config.yaml
num_key_value_heads: 12
head_dim: 32
vocab_size: 8192
hidden_act: "gelu"
rope_fraction: 0.25
qk_norm: false
parallel_block: true
init_std_up: 0.0371
learning_rate: 0.015
lr_mult_o: 1.21
beta1: 0.95
lr_head: 0.0417
schedule: "wsd"
final_lr_fraction: 0.0
batch_tokens: 131072
MLP neurons of a small language model. Each row is named by its layer, matrix (up: input weights) and neuron, and shows model dimensions 128-255. Each number is 128 + 24 x the weight over its row's rms, rounded and kept within 0 to 255. Numbers have three digits each.
A block is one neuron, or neurons of one layer that tend to fire together. After each block is what it responds to, as a language model described it from the Wikipedia text at the highest values.

L3.up275:138098100131148102127168137131050106151108140115113143145142122108172111128165128153138144173143147082143140170115121139126148138084127112099125089089101148145106183106166153123155127106134120169108121144099147137112138174124138141161123116134150151150150155190171063121145120161099155143125126114120140131126132120177127160150138165158100141111172104142118096064132135136106096151091
L3.up1187:104121143142099157133105104139142125128147118130120109104095085123156106165130156121124120139123147092175164158193126075120134153184111152134166112135142174098127135128182129073140108114108082146072100175118155110128114158124081096115152141138127138145117088102101110096144141128161129160141121167076158146142128132120095157163150104100111130094105113130122111074132128122148080123070
L3.up1326:117170147169116098134094122143132147115156136155077097078169087109133147173092088077103088154121124134150105120173155168127129128167119112153120153146154109110152116105159143131125102112123142144133118144138169119104136147105136132088104105115128128121139134087121136110110166142151159132169114124122130142106143176089166154112121097149127124164110117175089123143131150101133106119083
L3.up1446:142110129136148138137127140113140138138063167130094102118123116103122100173111156157118152123120125086115123119072168135125140120119166149127133101130147151088118151150145131063148129138130116106146111128119124131154105135091100093112144130147145103147058143130128122131112132132161131139119073128113135164162122106131098137104129125161128149116180080104096131130155118079118104114138
Degree and prime symbols inside latitude/longitude coordinates in place-listing tables (like 88°30′05″W), plus weaker unit or score marks such as °F, +, %, and colons in times.

L3.up47:176107147112135165113113134154140115118158163155105116101084127160111130149111172156110149122120137143139095125136127075111163139090157131151120049081149188135156145150121109090084152100122105124139136097085151138118152133144128104115138154085121132112133141141173154146177127159146105122130129126154140088136169109145123147128095122176156130124150127117145152119164142127133079181134
L3.up352:120112177123128107117145115139147125172131145141108135173110128156124172170101113130132103135127109119093113171124156089118183141118191111138152145125139121129120113147135121116173131076094149139109099145134081084112097140112171166142106134152164139096104134112134137145104132129133130168113139111139135109176087102175087145144130145125099150155157144079125135140158123133117137113157
L3.up378:109103150108137132111152141118115144086145122159138129074117159123139113154105139148162145120146141159162127151142119098105154113150121123108144108122153138149152149136175160132108155109120116139157089133126081096116144113097073129136140116100133110131135073128105162131147137116146084140169135126168124119155170169147168146146153157176143137115125119096121068126143162160135092113075
L3.up571:102070157139207111165128090139122094102105164107108122164087078131162125121093163181127129130118123108150110137111169122132127144132116127147123122122112092152139141149138120158088113084170140111152130097100192150120157144149110134160164143095166118069125107149111120135100114133168119130096147137125175160191097104124104153143133113084131140157153119162134109119127138098134121145120
Single digit tokens inside numbers, above all the minute and second values in geographic coordinates (33°58′0…6″W, 41°36′…6.3″N), also in years and measurements (2016, 6.3 m).

L2.up836:129185121132132105125152148093127118124163148145135123160166138113102134108126133124099159146098108136160125128085156123116141171102084172114149134133119160144125115159128135153118119135124148153138114132154136124092160164131110115075112139111125115104164120116086145103116106106133119133104119171113080127136118113114115129180103131123161102163144079131178127106149144123101129149132
L2.up961:142120141126111102122127152090127136136112123099101195133126153137159152138148136159136105122151134078142147077119112103153112131106118137133121074115147105090140145163171149169160169100185124160135151093132131109163104113136159161083136145093147109110176163146165137133135155150137155122152134133126124121144143145132164102111109103105161132099082135114079105107110110133133122120123
L2.up962:162145136124109112139143158147136126177053137177099148131160123166081106097063075133108117145124112145130123161144149093145147145086106088141128122134118120114097186123113144135099126099154123141155105145107116129164079111110127139078138134126124128076150145103123124141155132116144136166127145125156094085099106067125101176148136135108127122125123065160151123125113173134092141160136
L2.up1092:132098137134103085126147157125137132118139116156126079097164109173143134139095103117143144133120108151118082148125134133095081136126140111107129171150104124155139107110167142168093134103135127123185089126124156133087134149094117144079097138121140143135123114128150118162137071139141133170122129153100123140100126073132154129151088099109099119147088151141102153124132131078098129128110
L2.up1165:167177118131169104168170076131127123137145110118179158127132183158134128151138168137134115125127105094124093104147112116141126119143144175111106121119119092131164165117135109117144140171138146094121135137136125098145148105167141180137123165082140143135104160109118145133123132156143134179140157122101125099116148109085126053059145135111164090134139099095130138117185157120114116186108
L2.up1404:112151135155095103116124129134148139093131140140124071121137088096166160146149115120083153150140180135152103123161145133116134089138128116122135122157123133110119120113086159131129116120142136099128139090138122155130149072146140155135156151130115136133173121111169179116103109173133123146137138151145128099127116151151144139165112134129160123125101069104118150088126150140124125153143
L2.up1438:178113121146116168150162162109141103089133125160127148141145143124128134149097135132122124134142117125123116133122123098086142142116126140122137085140117135155185125149121131112123111123184111129134067157124172129151108095144116145081159111132098166138138154123142168155133155134136152118110142179128118081131118122161156098118122116117122080122138127144184109111177126092133112134101
L2.up1516:129142145081167168139122091127149088094118106145129090108144092108130114138104115117099134145147112162127116168115145065101128169116124125151160124163147144137133131115074116118125094066115149120170136173133152087162115065113151117102097132103104152099143087117129105113096150145141114099101153151126152110145160164128129104132112108135115127147146097101143161127134151143072100139095
The word self, usually starting hyphenated compounds (self-contained, self-reliant, self-produced); more weakly, assorted common nouns like flow, injury, Woman, table headers Player, Year.

L2.up35:126112112070152099096113151125094139151099133145169128100065139126112106164096136155091098119109102125167125089101128114135141088147117106140118131132095105141136135122121101115129080094092126115160134168069179159095145155167154127134109138120133136118162082141153097119179085133168156113131146112165141106130110097136096189155132165105147151085156127147123129129097101158124119122120
L2.up660:153096119140188166155103134123138100103102134149149104166147087136125098132096109117120144154133118145156114151124149133135132133115106163173148128104123165140160159137143131114100105104133158110143104156100155174117123161133163137105149157094223156137118114160123120111126162134142130129146119174098158120176124126131149126137113110060126140110106144102127117124129134114105142133069
L2.up849:110088082125143112159140151183110164106113171108134082096117099120111107160131117151089121135140122154156154154119104128166175138087144109134133119103145159139111139167118068132101123143144101126163135121089165139121139180127085085092109138151141161122131117162133145099116146154149156111121104116148097131159148158127156090153155143130097162130148160139075118086173088112090123133110
L2.up858:137067144137150134134148123129101110119146147158118119156142103153146118125105119139138112106157117142126118130110112112159152116103139081115108093127086129129135118123129122105161115075128075117120151112122126163130128149114060153139189152098083145112149132155155156085128098148117081125131134137138143136083117130104144159139107168173101181078121111132116087108144132099151127084078
L2.up1201:151081111132183159122083130112112123144087141114149146145131151175123110088102116135121145127126082153152121119147146096124138117120123117125175126150116128169132159097139133140122146103113104106132111085097163153165124147136104150153122146124130134090129157097143138161126154148124081158130123115168127097135138133087143148141107189104113157106111151144108118115143151134099136102114
L2.up1237:163092166145110162133138110114105116132130097137104136069138114133113106129085090113107166121143154122142096119098139113122120112142082149126145091137131181122168159149155123090141153119117107140152116146102112112127155152103080138128191136148136132137151115147133137131072122082133100142119145098163150073158135145144137130113161097131111115117114121118083136119139148150142110117083
L2.up1399:127102102117186120106136162121123149140152100124117110111162123132084110136133172125098101120167144129127126156120118104126120138162078162150146133114144114131162163129102085144136113107148151136129099114138134140082148105129094142128127124124116138094162165122151132110085138095147133111120106126131130108152115155124140131123134157153139163155134117072159136139128125170136121141105
L2.up1436:156090150126132112123169113153126124112109138098139149183113090144126091078093093138152074137143158114156045160108113162139132139107124098133161104139124123157120117125118081131138107089137138086165167166095171194127159212088108141143168134083150121109167114143131136128120134143133127130118133152101146104170096148133146144124109086117125182132136126098145098120139132101128142126124
Single digits in latitude/longitude strings, mostly the minutes or seconds after ° or ′ (34°5'6'′, 94°10′0'6'″). Weaker, scattered hits on name suffixes and brackets such as Jr, Inc, and [.

L2.up179:073134116143141124096108144157115147164124151177084135120130113112179130124095124166181118154147130154130103133142096134191144118141163133162115160106161133141172131128133145162132151138109116171089059157089113146118147133131095112108141135146106104111094162135091098185121168152146120141154082100129123144140112098083153097112098167122085103150125160115156096142115118135126138132159
L2.up210:132136129099179119105095135095182164099127139134141109081153099118138157121120132125111085115104139138121141135128169137135097099112149153136138141109184149098148153152121154156146104114120102135145122152097170052151118147142101121117100148157105150174116130147143150162134111090136124146127143095146113122120121134096161114090078143153115081154178101113126138139102113118126094181101
L2.up260:089131128120079165101117133158136119114139112121137150129140147150164129128132153152145145179122092136116149119162143151173143123150182118112104063121155151135143131095168126132134124138105112134149121132105130178120116144124091130087113164159125160125063149100106098137127129216133142151160123133147106099146125095113140140106074112136083128121119162134160099133129101141140131108098
L2.up418:108150138111117130134128138137165064154152168158142151146155136120165103100122112089132091127164167083148143108142148144138116162146122090136133141134167098102129152146092151121153101146077174102141136169135107134138080142123117105147140152100085130143140096117127131137134124103150133122131100149112092089090119107098126131118156094146080137119128113101157142111176147117109137126126
L2.up479:119127141109125133123111114162144113131135108139106135110097128109123124115099144116115122133098123115129158140110157164138155090149119183113115119099166109126147160146160171117154149166114114116120107141137159105132133132123118091104086154143083103147121176139128138114165127102125145154137113188126116147109167126117134126153100150123147107114137104145133140122078136092187140179096
L2.up632:084103157089127113148133133115162086167100135158106161130125105134128127133120132126122097162129157107124111128122163146133140096144151185119113102086113128125119134092116161149114126150110128134103102135117118120125108108173139104130088106163122083154128110145092125136119108088159148157131105133168111133130143121119115103098127142098108098146096122140125122141079123067087128124146
L2.up1122:111135138154165136155124155122154103119122136128103119122140103146138145111103129099115132110101100104138115132098145150119180121115125125113107090122128104146136119114134186141095150149106132145148085132149150092110115146113108103085085160126115121154064151163151135169138117136094118134105164130152109166141168126128120154120091163136123168131122156126148140106074138085144124148118
L2.up1132:144136127114145114116079124143104159145173165172122167114135117125118155178112151122141135136111110107136119119099112138120125127122153067098108158154154121149197113158155131130142130119141134136161140103118099133113122137117102107120112191165148103127089165156145124134134147171115126099134147100138151133095106112105142115115113145168133119152156121127151126133117156110155171106113
The letter s as its own word-piece token mid-word or at word end, strongest after "mi" in mis- words (misdemeanor, misplaced, Misato); also plural or verb -s (receptions, retains, News).

L2.up257:100102126154132135115144149113154156138112185158084087143096134126120132144129097204143135155124120108145126132147080135136094120149142097121155146092107168102120131150085131135103123109134116153111146149147146137122089134140096177084140132160135138099122140135135140126087098092101111134146143093113131131148111123150093111152093110152103116137143113143120087124151110125092122108091
L2.up347:120122131145120118112103164129159115130100132144135119086152093111113083143115150127117111138141113093116170137164144147162117089081145110118118108068100148131127171116115169128140120116149134134153123133134120165158128107114098108120104106142093133127152168156121126131111187168136103105152119099129140115153156148117150116165139155138094098137155165111095154163129105104097096146120
L2.up601:150161133126145159124113127163168158172108088130137106121122125100132133106078139145165120060142121106163120135099146106167118134147121155123126116113159075121135133112097086118112133080120121130179136127104120090102095107141109122099117125138141132112118128140142133125123134132171152148103113125114142140102151159141151109171107095093099138125145135136148133119119116157148073142119
L2.up763:142113143166089133092110121154122123098120129118078111143094120088123127120115138052108094129162132140163144121124124104118134137110090117083141090133125143153126112076134145112133119122135120132144132130118165121088114143135091147148068131164128115172142135154142142126091132139158131086143091102105127149120116128123134115151168168086085090126187109169105171149146100137129135173091
L2.up842:129128124117158153176147134137101132143149112112122114150137120102133168149171144195147114128145144130168133144122140107135153114113138120180120149146147175084155108122128130123156119137180133127128052124134159163094133171148094147104139122115125172129110103117144115139119185117142112113140102095104178097104121136169132128149102165207111105128139071133118095113162117123138116084105
L2.up855:149112174069139110129104104091134132129114169122154149134126158107119120178126114125144138134143115111156112160119122123152168151108165112132090127118127110110132188141115111144117106105128066157141122104186177136129133119148134137082081137135145136129145138152106123147130146121128123098115131130165106125157126079125170160133124150118153135072164112132160147155128091118129162149078
L2.up868:102155104157174153162122165126114139088166139154097119141134107116081182093176124152142136120115126129150159177154096121136159097116136130136150111113123126161152103095138139114139107091128134077120102159130142116117157132087109091150135144175117132139138111138121129123110130114166171121111122155142102112096140142153121128143133169103118128136142104070138130125163107178110093125110
L2.up984:142167129120141151136152132137109132117110152169129107123139077109128095145067124110120098126102102130143110140111147149163152097114131154137153148123154101110118164174107154133116122105139157136159106160176094158114147159127160114138126148098129109129153135133127117090100102158120129138152154115182145097133146151125116113117132167120106099122133089134074159160138165122090130153090
Mainly the ° after a longitude number in geographic coordinates (121°18′, 88°31′); more weakly, month names in dates and names after numbers (28 August).

L2.up44:149136110153121103125119149113146152138113147160130144101136089123157150084179119155123103063137175143137159143102128168163078132087103100124108113130138108096112092136116135135119109124141137125133115096126117109150159140128102129121121131155120142146132117114142112129108133152107095108133113102169153107095135129147106127131153121121130138144120141128136140188144080136122133092088
L2.up129:135185096169108128139165103105118150149152129132129151156182172099107132130144153143119107136172136151144133119163121130133126120158139124109141104128174108161145079124112125130093121151134140099116113140071138105138184109127127127129160145150109123131132144100131106145111136131133142156111082198120123079103159117117133132102123145132158129092105074117119125124155102128104125105110
L2.up440:105166091129118141149136114132121140106142129165101111126148164125082102166150159110096097127168111112173145142132138114120115091089104106102106113143145142125161131104126098101108119077143145098153144122147100142133178136100090094161134130115075129115107134106139155141130134120159136118112117197080146140153131095126149094114146132068139106105173108084108124144141130141097149139099
L2.up686:146153113115105123113176119136118110103144158133124084117109125076065101116115106117112107129149185121115127127159091125117118088114106102126117150116127184097150073124162102137150083109135123106103107141101138174132135097105113107157112142094140108125142124123073103152121145137112119120153097113074109158117121181147119137139138138192147121113104132163139115105121103140155170123147
L2.up861:164141150147134123135179125086186130133141149126104114058123109086130124122128122118150137114121130157151175103115127143087117161118136118116111121118145122072132133134136127140105104135074107107119110128128135150088167156077146128125088132111113119138121140100130179119121104100151145160133105123145137106127145123169134163162130104122084111141075152121126144071119090084141128093146
L2.up972:166111124111133152066122123104101131128099172123155089150125157140134191142146136125126138165180117118135142126126112100111097138078159128114151151116146136150143129098124129131144115103093108140107125106114117129115144154109134184110103158114149139117137122122162122143106133116150114137131120162166103113106107104144144125129131134087176102120097123109113155094130122136107132139172
L2.up1159:163144119109152123121133138116153161099129140142173149124153119105134141151110151120119139107109121155131156156106120103126135143110094111176141124097104117168130125078126111149137090134116102114146112118147122147124139167096128092135126127164101143157146173125164123131148114058125118128139088179172161129148125115146119128128059135142137129149079085136101142113141134177086140146154
L2.up1162:148130097108145084100152172169115118119097118133161113127149098138163104130128144147144090113131110114151154099123148111152116124075175116129095157112123147091113125084111122110102098068107086151166110092146101139127132135115128141073148174130132132107171128135157127121152130149131159122134117148145082140089123149171134166167158133133156121146132142157151106128140106115139122191151
Second newline of a blank line between Wikipedia paragraphs, after a sentence ends and before a new paragraph (The, In, On) or a ==Section== heading.

L7.up180:099144140156112135129137114122140103111103109127129147122130114137129162133079120131118107118146117121175122115123116115128172138130131099150135138119099126155181124157107131114119146108182145097104132129093123131118155089134115092104182134154091111148176164109149151155164135097105135127126131073164160114130084136134131132154116125080151111151098112136156151116169139145123135125140
L7.up1465:114083085118123141134107111164127078123133171112147107118126109114127123103093125131091129141116127107149088123120102117147118126120145122133124157169091152136127100156126114141125132152109073140123123138131147133145134092153128154072139094114087110165136136148121158154145130126138128129164118114144122130150093139128147119163132107095151164145128154119127158122175128141160106157143
Tokens that begin a fronted adverbial or parenthetical phrase before the main clause, such as a comma after and/that/which, In, On, After, One day.

L7.up173:145092106090141126124106104124140110141115116113133170140103127103121156090121153125115087097183109160160118139102160120108130152155137113106136138103125135115139102153096100168126134113123129125141157124105161107125092073119164148161123133092159071109151124126146106154115088136117121135077159124106137110107119108104170115080138123106104125134118140146127134112169137163115134105100
L7.up1093:148125127118131148114167172160123120134120111092124157169122109157186131117123106097141107140121112158147153121091087122137122097114148130140134155090180112117173140139139102150147163120081104176093150130131098088125148109159146105143160131120102116107085099134110077137149132155171113065143162141085117142138133136084141116112109121152182090121133104137174132109133121138121139110086
Second digit of the minutes value in geographic coordinates such as 39°56′ or 34°02′, mostly in place-list tables; weaker on mid-word pieces of foreign names (Ro-sco, Ál-va-ro).

L7.up1160:097065092098144110124161106117150105093122144127149137099149166107146141137110157166118160167165135159135130151144106096138156126121151135109122169122139155134165158123143118124088134121154140131150176173114114109119131104141158115149185107096110136149141122135123104129137091127097164138137146103119148118087148162124117101093153143117109163054093125139104116115132146090154140112133
L7.up1400:142168102106123144132181096160120158131114124090177178146120149097128121142147131119098134136138135113125133092150134146130109119120109153101153125118089127152126141126097123159114078099116116173113151118096086161118107113121111112105162158142096124174157143085135113184158100104143152124102136146132149081111153089104106128172158102094114091095119167137124141139139147170151139131133
Prepositions, mainly in, sometimes of or at, after a noun or verb such as headquartered, based, located or community, just before a place name: based in Cochabamba, town of Waldkappel.

L7.up36:171176137121144116174131112119139127132124118147143110112123072137100142115102132105109123126180143139135119135082142099143106129091085123102115125136127145131115132091158124136102124133122116160119109153129144113156104128155152082132109174133123156123154110170122145134150165111093126127148148087147111130130158078110136154142105113134105088122112128109109133135115126094154104119087
L7.up750:134161138099119143123141114086077097131085120110173102118124141170102177084140119138121124145124138166146104125144158124133124103122126157129104107142128141136152154130118158086137137150104163119119135170088100144120104099127158113108104135151161115103142152142108173163122111125140143134128111166071136086139174119173137120130128130130124124083119131121129177105120134103100149161092
Opening subword pieces of words split by the tokenizer, mostly "De"/"de" and sometimes "Ne", as in De-bbie, de-vise, Ne-il.

L3.up188:151174139167118150117102122110132095146090174119148144121172085128135094137112074092154117131143125137130130153136125099117133127146138103158104116101156110143127104137112139115157126107132192139166162141141134184126150143123156114126137157137135105107098144100125152158110133108155104109121075137121098131105113081114128146134091094156139120129162119088133106111164169148100136165116
L3.up332:106062125118109147108126105144139128149156138168141144141136128147168159117137162125158135096131118167152113147096073136153099133149157160143113135178148133180142120160118151108122132109147169127154131138163165135146123143135120146118141152123173158116112090117134148177120168132142114125169155149112150140118166110111082138132179120143127075133170124128129109135126112160144096101089
L3.up928:092133156115109125118136130131089099144116129145153146147145104109084087170132131100149138126135120146101162138161094115133127133138131141182158100067160115134123118142116154143144144135140142113151140127113090111166171126120151128175143143114137158142106113140102124137108106145165154089153137101102133108122111065120112115104117141140150113125120165140116096116138123121128134126066
L3.up987:094109146094115160055099167135109126075126118089158141107113129118134123124142120112151144147138145126185142128124098142131110133142150174149134095075148133119131112170133118130155088113129172123152128121129123171161163115105137090114141132132154139144117128121110149193106113116137140124150122126101132133103094118140146114119115120175131140146097147112135104134153171151152163123079
Third-person -s/-es endings split off verb stems, mostly in plot summaries (realize·s, get·s, put·s), sometimes -ing or plural title words.

L3.up311:147201142163128105114144137135132105141149126134135107149153165145123144159152115101121101140162129110142112122165101144123151115136137123121143094061162131115165094172122142119095148136187130118149085168132108131128152128101130130147129099115119142189155138157134123116133153106162105148149092159154143115138149093117107113096147137107146115147159085126111125110173128127091157130094
L3.up711:147156101181113108134130117105142151152135162118159111161178163092128114156144148109120078119133151134150133140164102131128125113160101100093160110106150115140170114141129129120093134152177130111121106119146152171148197126149122107138155130112151118146121135146129102134112105148139148155141106130161134113174145109127141123092136147121140147125128087143113123109164126122115172132075
L3.up994:092164080135135143136134117110137128137199151127166126122187129127114120106146147095089078105148107103144112139134102173124129125195088114109134136114121098130160128115102165118122154108140137144121118156121121174166129115133100104102132167134147144134129149167121123138099147100125135116100083159165145047164143094108103129129166110122124112099093125101156147097176150093110153115104
L3.up1443:112137114119116125127138127153164168116120164175123103129131150103139127160121156116132088133135149171153176107146137111113099154153141152112164124096191142156156112112130128155136156095122112117101093118136140115130183118125080129125126124124140145131152138128105125117125128138142117129134120174178132138130144126123134147142157146106130099117135141149157155128156121090105170181146
Line breaks that end a paragraph or list item in Wikipedia articles, right before a blank line, section heading (==), or next "- " bullet.

L7.up890:119130146137099152115181127138099099070188153126143100150143118173082138159164111168137129102163162144114107078128148138177143145099179135125133142107144103154098113115169129150118115106152128070125107114150142173156123111109111152115148112114142093129104156122112089146137138128127159103169094172116129120120115116175166139128153114130120119144161133170173105080142150133138162126160
L7.up1164:117116091146161122157136109115154173062128139153111170131156157137123135127115160127129148095150142135119087127124124120062109110150133147103117119148143114108127116160104133132095107107113099139118119130143142159118138133103149129131101098131129164128135141145097091121141115138074133087095091134127115119091148164133126128111121151143107111135123086136130134141126111166112129127108
Main verbs and their inflectional endings or object pronouns in running prose, often before a preposition, such as go, lives, relied, him.

L2.up97:129079130112110116119126157140149146138165106130142106121160123119150140169147143177167124147138125159129116095125130129157100113099131101103110161089142190126120092127192105144166118134170128129125141146126100149115132089141096137090150119138142114095095159130116117130115149139126104079104092115156143148099143144180118138102173105101132144095115148119127115106097121113133089114149
L2.up168:174155155101124109100142143136120108095123134126115141134095106147142162145113134155079137163168135170135127107087126155099131121146131131157116153136126183138135111124150147077098132136165112123142098137169178155107118136114128109141153163112194109114134137110125154178181117123093128124154102144140121155150167116149138113127125117131101144114125128126120171167096129103115164142078
L2.up324:125169148143146122110127066168087116157110072125085123117164113124105135122072124161135088096146171160181103069078124119086139124095161148133120119103172113160147127110119125050130136053126151086141114152135142095214118098087124114117143117104120094136126139126134173127163137093135165108105158174124126070135122109158128140138129088135105112149133140145155139170133132125097150117128
L2.up729:163099152095112143110102113151133126148103121133145139152137095130107120147097115164126131132153096099156124142095128124131092104149101136158119094105094077148131125105141104160158150103115130118154146165168099085125159147139080166096117121088120121130095148127154129138137183130124107153107147127104131107151158167130122110093127167096157097132103146100138158128129130107098104112088
L2.up827:085136112143114111122129126132144150119128110124132102145134136139128191156158154100146104119139132124151158129133114140124099122118129108132137061152110116096132155110131136144133122133097112148126168113121134144140140137092101137105076077175096129132165109167154117139117069115128115074148107138139131144158118171190113158147098104094126139128129141114144120143104120161157111140096
L2.up999:133088112128146115138149113180112151107139147134142148144173152101110205128151156145189113152100143147139116157146152140150121125126135133181088123098129135119132127136116139136152105167137118127112168135151148084123167088134141114127085119164128144122149143085063138130131132152104124116129124110148117105155137158141123107101120109112172115119167135155051090100132098126128102140146
L2.up1225:152130163111116169107138116168122136163158106118088176137191172137099186146172144088129145085139134100139138140182106165129132150110145091124066109104146168172149152110180115118117132156158117105137146155128156125101126128140105112121131137126124135131106116126110168167119136122124149117190113133117127130151115143143125126116124110121115143123137135107128137167163179124116141098119
L2.up1521:149103153143117153123099128148125119111113106089150104126160145137157110112119104092115116148121130075194146134145125129117154112113117132136120137090153144086114149118104110109111095139089119109114118171143144142154135110126097155135126123115163155084107178115084125141142124091157161141166138158146101198185126149126068137116114127105152126132090125113107144117108132146110112167060
Word-initial stems or base words that often take a suffix next, strongest for close (close friend, closely, closes), also de-, comp-, simple-st, hold-s.

L7.up19:153148163133139136146110098135111117156112181180154209141108071148143144105140140125106132103122163126124122072118121112110129110127130110127133107149134109133104111143116148132103157121115120161137130119128081131164129112137138118186123100144150109108138140085158137137147087126155105171135124135132117099110135116132115149129166108177125150143125167100128137121165068128135126093171
L7.up1246:112163140092100129135115135128109135121104211156065125111131146110128124107132136140150123150124155136169133131151075131131140120206099161115113139144134191131145122129133159142155131117133112166135095149169087172126147182138129130128118140107130101172136155140141137138085124140117165138115113124176132046128110113132191122131116163145112139131134144147158095124116104120111103115135
Hyphens (sometimes slashes or spaces) joining two parts of compound names, terms, or ranges, as in Smithfield-Wetherill, Lab Co-op, and 1630-1771.

L3.up40:115149148099132114129159175159109128174168178153152132111137126158150070130123105162097143104149161127134120140148122127123128130134137119149135069134110118144122110120132175116150128127125137063138127136099141140151137121125136112143149143104083157112113160103154166179139142133133115120091107140083102069113144097152139157077112144122146132135116096158150108137154151125134105131141
L3.up218:150145143148138077146152120129135123132143142131098125082170140151110083099125059106148093159142138157131138063145153121109124139108075106132117100146143144112156115139089150114100139105142131105131105121120149140125147175164177125089089123088120132176136141120151137096128130160110134106152142122115185116144139099068094135124061121117123116168088120133141127147103129097084104166134
L3.up490:154138123147136144169136122162099128146077154142097132143109112142132101130125135108131130144146124146148127168101157128128152149103129106130138132151098095122106129141112127115108103126170111137138128145120186152135142147102143121096106154129108129138164138133143130116108165110143117095157144124094128141157169138132080152147134165142180117156141084124151127102111163085118149206142
L3.up1212:122150191072111135137134128095169115114134085150136108100131079148119123155089119100079091141084190141138092136133121138103128147097097119140113104161128141137174149156148135112133107133100158154121173140101183156160122118095089168109132126129140123130137131106140133159099149069146159155125134126131128123148142080088065165130129141119168112165130138139125135166089104104134117142151
Common nouns across topics, often a word stem later extended by -s, -ed or -ing, e.g. code, object(s), gene(s), land(ed), name, birth.

L3.up30:126130148110098152100117083122134147083072145103120174141135143112117115079124093117110130108092139117139142127094108137108145163140098118114150152112133138107157094127188119133108090121171114137141143115110113135135133111140117127137111091116129149150114143131133127137151132134129116137107110129123099122145122146143112172143075144139151102102107138155135095131170136102132140058132
L3.up573:109105154124158163144183151079133112144146117144131165137087136086095140145162131131135155136106133130151119140085073128137125114114114109094166135109147132126126108137122115151124123135143131094135116135158077095141133082127151128121164128144166104127146082122192137117111148147110081125175117147141116104149122120124148147123140142115097134147128115130173121128138144167141107134133
L3.up667:176132118128143148082160123066145169128162120135126181123164139067114141155110106117099135123159071140133150131085105133123128148074146099100148158107096125125153092129133124128117106126159128121130069132093144103128111134106133143134125120079123156190100094126104108137139122131168162155131093161096125132109138171123126131135154125123155124142139089171121152132150125165131126143162
L3.up733:049150123135127146101175118092141138131131105132133103143117091140120152114116118115169093158121119099159152098076106140122094081133143135151113143086110116115144115138138167129126100093083115103119086150095143132107171137104123078109125114106142178084136134133117116146136114159163118114124094166121069088088158083129131092122152134147081126121155099175150152121130081159093143146087
Blank-line newlines and sentence-final periods that end a paragraph or sentence, just before a new paragraph or == section heading, especially in sports and career biographies.

L7.up135:123139172066136124116156104151136102132141129123173136146157072091164094130116120146149144120118155124173091085097139144089126112147170111164120085086174145147120100134122144141082111128118171117124132110141094101154153140179134139132048168177075081138087134097156111141119094182120131116149124163151126159143128112098091130115135138163162108127146126091103145136177123137123123145147
L7.up1274:125148106089137128114162084129120161131137127088150100135135120084164155134134136110114132141107118116097121123149178146096114121122156163164079142101150158135115111162110168089145150131142158093151125130148112143136169172165123142084116121142087133144139108101118126190147164186113110111120102140129134134107143137113110139133122132133135115135126088096131113148143076136152094160113
Short word pieces or small function words inside foreign or unusual titles and rare words, e.g. Un de-ssert, Kokoro ni Su-mu, hi-ber-nates.

L3.up464:097163169116119136136163176165135136093105145124134128106133174147099134085120117143121120112124119143131159119155128121132129106125139107168179087172113135131090146126152095113154143072109131135111137148161118141107124139134102111112155123111085130090096088108079112091099146094167150122105109146115108142134093145145137100118103108138112138105130139117124151096088100146092138162122
L3.up528:135129149118087122091114120196098098160145161148120090149115134099097122118140092111104135070157081099130146137097121099119097148105128147117178102126147098142117156124144142110147125126153107115129125149118126145158111117126141122137104078133118140147111101123127107140126113073149127159112155162088125157158113127124126105131115162138114147177142155122121138162131138123119139162133
L3.up832:074148101110142115126125152109178170086104134176154117130112132158130112142154101121157130097129087140163171099088108108151141139138124101174098113126125095116092082131131123106114122112112110130115121136109127095100132117152153120099153130141121162087110132111173136164070184106139145154107137133115110118181129165147128089132157142147163132157145163142094123131147131119084115146150
L3.up1258:106140120171150104143109121117116113154149147165076137113163137138097145128153124116165119163139142127099140139135138131098137173135152082155102130090145120119157117130113083106122116167186128083110136077131132122162139147152139147164148121118117111122111116106122107143096151130139124114127098123125149113116094164093153120096160117144129127146121151131115080140157134149138177139087
The first verb or modal right after a clause's subject noun or pronoun, mostly modals such as can, could, would, will, is, and also took or came.